Weights of a small GPT-style language model, trained from scratch on English Wikipedia.
Architecture: RMSNorm before each block, untied embeddings.
Training: a variant of Muon for these matrices, 1027M tokens, 7836 steps.
MLP neurons of a small language model. Each row is named by its layer, matrix (gate and up: input weights) and neuron, and shows model dimensions 64-159. Each number is 128 + 32 x the weight over its row's rms, rounded and kept within 0 to 255. Numbers have three digits each. A neuron's up and down rows have the sign that makes its largest values positive.
After each neuron's rows, "fires after" lists the tokens most often just before its 100 highest values on Wikipedia text that the model never trained on.

L2.gate74:078114094119133088119116154166125111150124083143169175139163104138139120122155154158118145154137093136142164130111154159139107067122174161113132132127115110168187131137152128181107093146107160138159120132128151149141113184190080074123152084108057102136092159115140098129143107100199122185
L2.up74:081114119163085181124144100147114131106148081064157181133123059107155116135110123192123140154167110122156125170166123146108119114084122095142110117123124077137099137096140161148127144119096089096197107105136105127143124143154106105155141179172081096133160156103144137148156159164145109158
fires after: "-", "|", "C", " ("

L2.gate75:066121139142112151126153200131075196139086160169072139147126137113171092138084110105122058127136122183148102132106158201147066092113163121212051153162197078129137198144064156102137097108146093142138127137107126129134090114089107131166127112114150175121112150129134120129129086135167171149
L2.up75:071069120095153112109160179084102167113107176158105086190146089097176146136154129112136114092125085122168178127065093124159138149128140118151072137098148173162122145117128161124139148164141146072117108110053155098095104138177087152127091140113126140116161141117086106133109076101124203104
fires after: " |\n", "\n", " |", ")\n", "==", " ("

L2.gate441:057148105128171071169151138156139123116114129164059116123129130176086096137089152131088092145084096155119120140113191119145129138092144079082154087077082119160135096102197114100155082134160098049149160104115103091116181147149143115144152173122075135122129119190137114159088104139164074111
L2.up441:050120153166108174070155100160118147151112082157112115104149178139147143115152129105119126075141083108144103104137101120100069185115191140102099100085131092111148132111133119134118066225112097139120097141149097155146082122123115171166156090114106100111107083105143112140118116092118095109
fires after: " the", " in", " his", " In", " this"

L2.gate254:121132120131164081117082122175131109177140099128155170097130125160140133139132153110109158116146088123044117098089105158169153088111125102112155194120124101121159092139131171096132089142128135122103135156104145118130122153127066056142174094095168107097064125134138107138086144081118148074
L2.up254:171107121160147137073070149095106139174091192080139190126132096168107135149160141139117116106184174054112144107127089077065172226099168099144122185181120109102103081150176121111164132120175170124108087138120104158138101125087113092106098109090163095099126119114158124112106122108100074139
fires after: " ", " Route", " Mic"

L2.gate58:185206141084189129139120080130064099132125134207145063139130055124134135125084109138136112115175146154160108136132162164128115116155141052130086078132095080146103097129126118119143154127071108129211160086125064138114050138172072088146114071170119134165054160126162079118131068144105144131
L2.up58:123151173145117149154087136135131104143130091111152156095121120164207176140141122102207167173143166201114108154091136086103143202160126165132122137117125165154160125162151106132121170167086110156150136115081104153170161156119130062157136192098138141085134044189166163156139150182101104141
fires after: "–", "19", "-", "-b", " "

L2.gate206:187089146144101176124122156132150153179124165126156127120183124117115090095172147127108128116107158105119144190153159106078133185166133107103131126129086101161103177125182176103128178120088151098140215118150086183169041114095159179096160087149112076090106149131084072109255095168105181107
L2.up206:145136137138145107178116152142154176159081117216123163137163213136156118181121097146128149160109160119095219137126125123086126182115108166191111068191163165077054144129161130108122175145094127082059175112111131115131089132079121163137174175159096111110138069136143129158163152159127130144
fires after: " was", " were", " is", " are", " had", " been"

L2.gate321:127062148140086174111108120187085140124132127113129147151143134108141128150125113133160125207099069123163130170074111114131114158073123156107156090103101079135115154110142086124160134174084126174104086117104081166173130096120086118139117095115150128157073148140146152076138152169129146130
L2.up321:191148146073145143139066174119120125171181115155154138127183123121106134158132139081111128173143139153100146107126155148075090146129151169085121210111150107164132100117086106119123120167165149107115045105157125120110158093149069134165146147075107168128119108093142182135164160133072121068
fires after: " ", " in"

L2.gate89:154123093133169093189134156102139170091161101114095091214165088085136035160145147157162125088167101164058122121148122121151105164125098070137156119160077162142081106126146145117161175092136145161201163163129088071167129179149143153092211156081140141112140159082103138094166136143066165095
L2.up89:131147108125126114142130129105173167127134112142163144142207101095105116094176196190145190082150198080095130136135155120133146163109099137083171149162160145126104097165091142170133151132152083170140110092086171116105134123135169121195118142128150078105181137094108115132095203166151124087
fires after: " was", " were", " is", " are", " as"

L2.gate243:090097096156111150155142136163156095124149137075152181084112111122065161148075151140106150143147067140144123148127127122127180147096098164123083064146035164132133151178184214076146131111135130128101173134145147120101111098088101137111091149125111060136137140099100145083094101115113089106
L2.up243:106131154102081100088132171123190088119080199042149118151148109138127202110113116137143089100136150101133133151132140149145145106174156098117166149117135166185104166128120174111131137072065148134193124121126134179103137126125126133183124108223144148060192110168142132136101123159105175158
fires after: ".", ",", ":", " .", "iki", " Di"

L2.gate215:138115136114118134103073117178131107146099119148121147164089131084078116159108050149080115149082138148160131129119087117186124099155177148154114057165054103138128167071189108106113116153141112107108136118113147114151129154128139203129114105091127136145123081117128125096141130148121118129
L2.up215:174150185127147138155110090146130164122207127136141151137102147148108093103116100068178092147168101130160129104128154121129157086109127159155177163129144127128094185065164177202118091081196097097201151124087179121182128133115119154133143121134206140100142125109120157152133120122095113164
fires after: ",", " (", " which", ".", ";", " that"

L2.gate204:094094190152119160147081195083162114086060069116099112122139116183144112131099127198127147156184169165120055156118191155113147159167143125194120149110057101150130135156222178151103105073075220158099139049138099120128108146104075190089080134167154088126126122129124150103080097073098141153
L2.up204:154127165126197099139130076197101144096137111113121174173116096161109150146137144161118165102177122192130114127130065127108132136097098134145206156102153109138096032139091131106176111092125139147135108113094179140191085167051125115075107137120151114160098135161113170116116140090136103147
fires after: ".", " mm"

L2.gate122:149119102106095102146160167135096164109090144131029112185165119085148105128082120099100134142079130111130119097158131149168140108174166114092147106119100162114142131065141083158162112076142125135174085081071123095113081147124145167125128146047118078113099165069153110160148146110088098100
L2.up122:163162113109126098129128126085153150143124174101099110128124132109130137153130068153074103109102102173115151101114136172148151117131119128105127163052117148129159062129212018061097130185157191124078119137134157142163135143138112080154153075135115116129128097129157143136155047100097138165
fires after: " well", " such", ".e", " \"", " rather"

L2.gate178:141148182136129131177099110124107098159155102159142128181158127119168139157117137061189114109160185139154143109100097121136157118118113058147102134170132182121133193140137195154160130098118083082110158117114130128103107110120162169201147104126125131129099183120182116128161137143096121120
L2.up178:116217052161158154129122118174126115099110152113138148092138179054159148110131115132115155111121126121167129132128145097154152152118128114110111112098140176155157121171188145153111098164147133102112121167094131146126132149118157121169137134049113086148127169098159126148145075138028127106
fires after: " the", " The", " \"", "|", " for"

L2.gate267:161138176177190188107179150182162160150154111111135161048120201128143163152139142181119101106145125177081134142059107116111141177194174140123189118150086140111148149142136095189157137132089198154091182134136144085071107179131173149130155119076099155142138157127137119160096098142112087139
L2.up267:110102145115177171079146176156152139159070169139178152094118117086102171108139092141121185116134083099110160103139145122163123121080199133162112150110108123124079124120120150128135100162105111121128122200143152190119197118180130101146120139155128154174126160110160110187089124133093162133
fires after: ".", " a", " was", " and", "==", " became"

L2.gate437:189125164130107182124154119170156145093121108142124188171112156129157130096110155128136091162125171161159104158126106110133124041114125091140125089131075153175146173130072106175150116135144155164134120120071146075127072120172150085178170092080182103151079109114164115138121150121159078130
L2.up437:088165135119110080139083109171085152103104184122108152123073136140142125138104101091130114173150098162122047079092103125145113063115087147178153150119096166156148094092096119119120149136188143154208048147120152069134090129109131096090106142156156094156091082160153125105148097145091133101
fires after: " in", " on", " On", " In", "In", "On"

L2.gate446:145145092077093145121089092137135108160118136131118136109108156050093145090148081186093123187165153109121133137098117133176096142106172138131077123145124153161161115150087135116132185096098115106100141146138125102121089158079105117194149164112130130165086110114173101181138118085176076103
L2.up446:111130107179140139129093160086103144181107124133131128159104049116103156105107114091130064145153090139190096104179045107104131151063160110200095179126099082095153089137127173166094116117103168109126114164127123091128127099096126097130146121220077089123087105139131126134095097158067163173
fires after: "15", "18", "17", "16", "12", "10"

L2.gate187:138137122134161113198135134111090100091155089127163139101114106120137132103129150130159126128109199140036067129144098128090161162161122181105163102108122128157117154136140105137144187121091151088129136116094126125113082107143111119107112162097133094165064157125081116123106126123125104162
L2.up187:136110166110122117110086038117115062155137114123087104185141121119123139139133119161114151139153074128040087118105106149187107114161121150130125149172116135132138162123135221161150178048154113159152146094098111147166115113161166108148084149080114177125129074124125077156192066143085078109
fires after: ".", " .", " Sh"

L2.gate30:061150124157127099184200175117178119088081180113100086152109144158098143117148145082105115143110124138123118193129156116096164135111127127175136159134158174123100109093150158106115093159114144151164144189072116097186179165173150182120105131170149123119110116037089137083099104152167143149
L2.up30:147126085141100095117157120244101150118128097087134101147166103127117166050130126112168090136111091085150151119091102081092124028092120070134183143098143146153173145142149132153112182129120137129171144083119082162094124072155081139050113100120131166120098177096112088119096152145123134142
fires after: ".", " St", " Ve"

L2.gate407:182112126094110088154108070141144115147124117156120099096145087096157145118094112118120111138128130134143110111054139158087069124150102127146102099107131108127202083105111077075138157132155128167136119042144151135127119140152190106132201129108172095165100073155150156124120103128174130172
L2.up407:182162094082168164085087147139173172122127116143201065115151139100130121148132149133098057151133146078123109088120107158158139147131137060169141120100126088123094069104132173125143170166108139157082147117144103082108132143043132118118152119134166132070185121169136104151119134148172149146
fires after: " in", " of", ",", " for", " by"

L2.gate76:124074107153118121136162141098121179138152098184091152152140133172151129163147142115107143087194108119125089160132115125155135173171110087185179089138129091174079068117144125153114171181126136052166105160117153232147086095163097155144123081160096121164118173138121091084116071105176187084
L2.up76:143116138087126136115127144123120161149104088212147173099108125144088116093145147159161095145136104157102136193149214106193113137110142096166132129187077107121157063114137175138112156105114177141213135171151186113116117143104096145147075103067156092124159128167159091099137095153110137036
fires after: " is", " was", " are", " has", " were"

L2.gate112:112187091193158143150130105132146098140147080120150096080124147042138094210134057147125114145115103098090145163152111113135130171137084119099086068177147155174156168145155164118160130122135135182100149123086149143115087048123210135103110138154127154105146141118070083131170150089055079127
L2.up112:106122152112071140130126100108185114157120125157164120132165142095189166093134085152164096132145119095064091073140113194134138137080127140145087089130141152068146176103184091145149064061113127166032130164099174103097108090129164101127122077138119160157163123097124122135120126073085106059
fires after: " a", " A", " The", "A", " an", " his"

L2.gate168:160123213100108121175108090142146193161155128163128149170059186148169078176109186149148131166184150132117092131145125140086123079134119106131160114156093117108137135160140091084152119165105134157118140101126156187143130144147119161181104162116087143179109041163156090136119147152115048119
L2.up168:163106159100098105127093143091122049097061089126163110109148177161090134248078141154061156135089135133173095182110093092069155114135133164177118206101088138078084137150138123115092113133120144129095133158089115071194083106166102135162152131124199151162129096134098117112109164105121137119
fires after: "In", " In", " under", " in", "Track"

L2.gate111:124106146123126074144157103153157190132113111144178145088128138138119123154138189101084129116121141087092138122136084147077080168155091081130169120148183194139136108124114162101130157100127130159118092120201145163101115139118093120153110207129071114137131108059134099121144138205121078102
L2.up111:123106130081126168130190166158140153094148103200166160106122092164140115178171142165182148141120138052178087078101118133137104128124076114144172189151076196169089126077125199200123159085127125143069126153076139102119041081078142107155133159115098077118150117101110096139113162101156159113
fires after: " was", " is", " were"

L2.gate196:248175095147080107111133078189146104141107147130165186089097083144148128100103137142224125078106163093128165152115055102144123123059144157064073141101163124113157108120135149188122097160145141125111165109075107121128161093169111150139138109070126047090074121087118093124141102145117110139
L2.up196:164157126102087159103173136091113113146099118133124120140161145103144145076123116079136094121153139087153144172098119102110161145153158103189105154145131103188158165159143130134141170056179133126128049102066136161120065087133137081163134125138094144126130133132179090078162120101134131216
fires after: "19", "18", ".", "20", "16"

L2.gate216:118112143112159137122107140115149108167125124161109126145101197147173183138143118093137172140093163155118141172113059138158120122136095094129131132164112135202043125138139136169140138116168117131180097131131123092097114144115145127123146122121164073098100134131165146092088155081131158159
L2.up216:115151055124136155149142147119128209098078136147146138111128144194147093089131141134144136134085147098152116144147122108161131114128153050151135154151136131100066106161114113123105170169131215143187135145141178130144135164108161063178093164075106154148126124105143115107181086112049123091
fires after: " ", " (", " is", " t", "2"

L2.gate414:138144094122155097159119102109151160116095112113094140167121141143134134123119183124137146164109098151146097143134140154110124123129135159173129070187184159097166172127138125149081125108227147156164145067113106151101151121068170136139177123110171065161142136101106027124143103163138133177
L2.up414:060184062144127150142176127066167175101074109116131162122165107138159129153106140153148186138124137150102087134141161119109124090198150159141100112196149181084133215111197135133098187125148134153111132135105106109139164101111190173128185153103121091147176128154111039149182121151137117151
fires after: " and", " that", " |", " which", " who", " but"

L2.gate409:210128127173122094104139124046135128122107105103103140120116108121112158161154110120074155095121192171067081161175159149170166148113145160122071140103118128182153117045127075165159172092092093106076109126117159137142164128134124129138058144176136082089060110031154158161167128102090034094
L2.up409:087120149141089121125115140071161081151159159077115088130187121089202150178104122120164119166132076138170100082150133148135095203132163138100134164079124084120151123101107055116121096102125117065152107160111153096131159117152194159172156094137090200206082167075108114104192141138119076089
fires after: " the", " The", " of", " his"

L2.gate116:133193103129158166172114148132126092160127102126054135124088156130141096124133122086160117050117126132058117160146115124138065144126084137130113144182106063136104162160079147142126119139109167095150104132134107110083073122132096120089180102092141149152079145136114164154096145115198107141
L2.up116:114139094137177118044128124163143114143173119126114143185082116168137142142130114140108163082144108133098121134095113202176135118097142148142181183109142082149044163091109165082147151193107070110144117146119122167217142112094123071167143155102188183105185156119079139124111116097148138141
fires after: " ", " \"", "\n", ";", " ("

L2.gate130:038132140192097057090075116113162134142156098136175081074142109118124106157156183071117136197121147170144123140169097137150125136097189126105103151191104112113171142107148098089143107134144107145083111138120099127135116136138147095194135133141163161057122167137172165114133071132133112149
L2.up130:161102174124096105105169164140051146112146119101117121155112095117088088125128081124141158079179128110140143138149085123107093140185131064150112127160140077146139137166110115102131112152109144123154148111180130136053138196081114134125124142150140152101073079066070119202115162158089160089
fires after: " (", " \"", " un"

L2.gate354:214109192134095134147130095108167108211103135069157122114129163080180138175134070136140121160116089185116070133123139105104138085142146118150108154078074151120101083088096126141128229102135166096141167125110117154095087177121115186147202161142140180153108094142060119131140117093165112122
L2.up354:168122185127120131118096155175116149135148122152139109116105063126118201080120142140130111104145150181134175163146155162088103120142161145175130103111095131095110173161086142132134137102135165094113105062160100128118067129101165105065165138112126191092187097149157115090128091045167118169
fires after: " was", " is", " been", " be", " P"

L2.gate387:104124159115146146145060115188106125101102124127137135133173080145156148176085091084146173129085180149141123124140135097122116059116108124108118108096111119134104145147147131103166103176116078111133105104071113195128117084108136121138119144153099150140165052140103143100149122143058118165
L2.up387:150083136077137125203168170174163155106081118144108122130128172103119135065090119158133120139115155156110096116106154119127101164152099127185160131120095133155134190158116187124082120117085106128155157078159052151088066137094087083157156093156103113100188060064097181159146148171060117111
fires after: " to", " for", " after", " of", " by", " the"

L2.gate424:053102088174118155143115113082158170095146122043153125100156146112141144134047114108113156135098150101156120132121125200134108159096116118172128136164135089146094179074140153150110140067175134140159157178161167134144123114147104155137119160165148126149120157142102135072168111139103171101
L2.up424:191100112203107102111137121126148159109104130129091095108166171120142166153067137099111155128130164193177134104150134082170114102156123117148119173061151116151106109170117115155120114124120074135171130168125102158109151141103121146088169089182093099178112086076124131083129128184100138112
fires after: " the", " The", "The"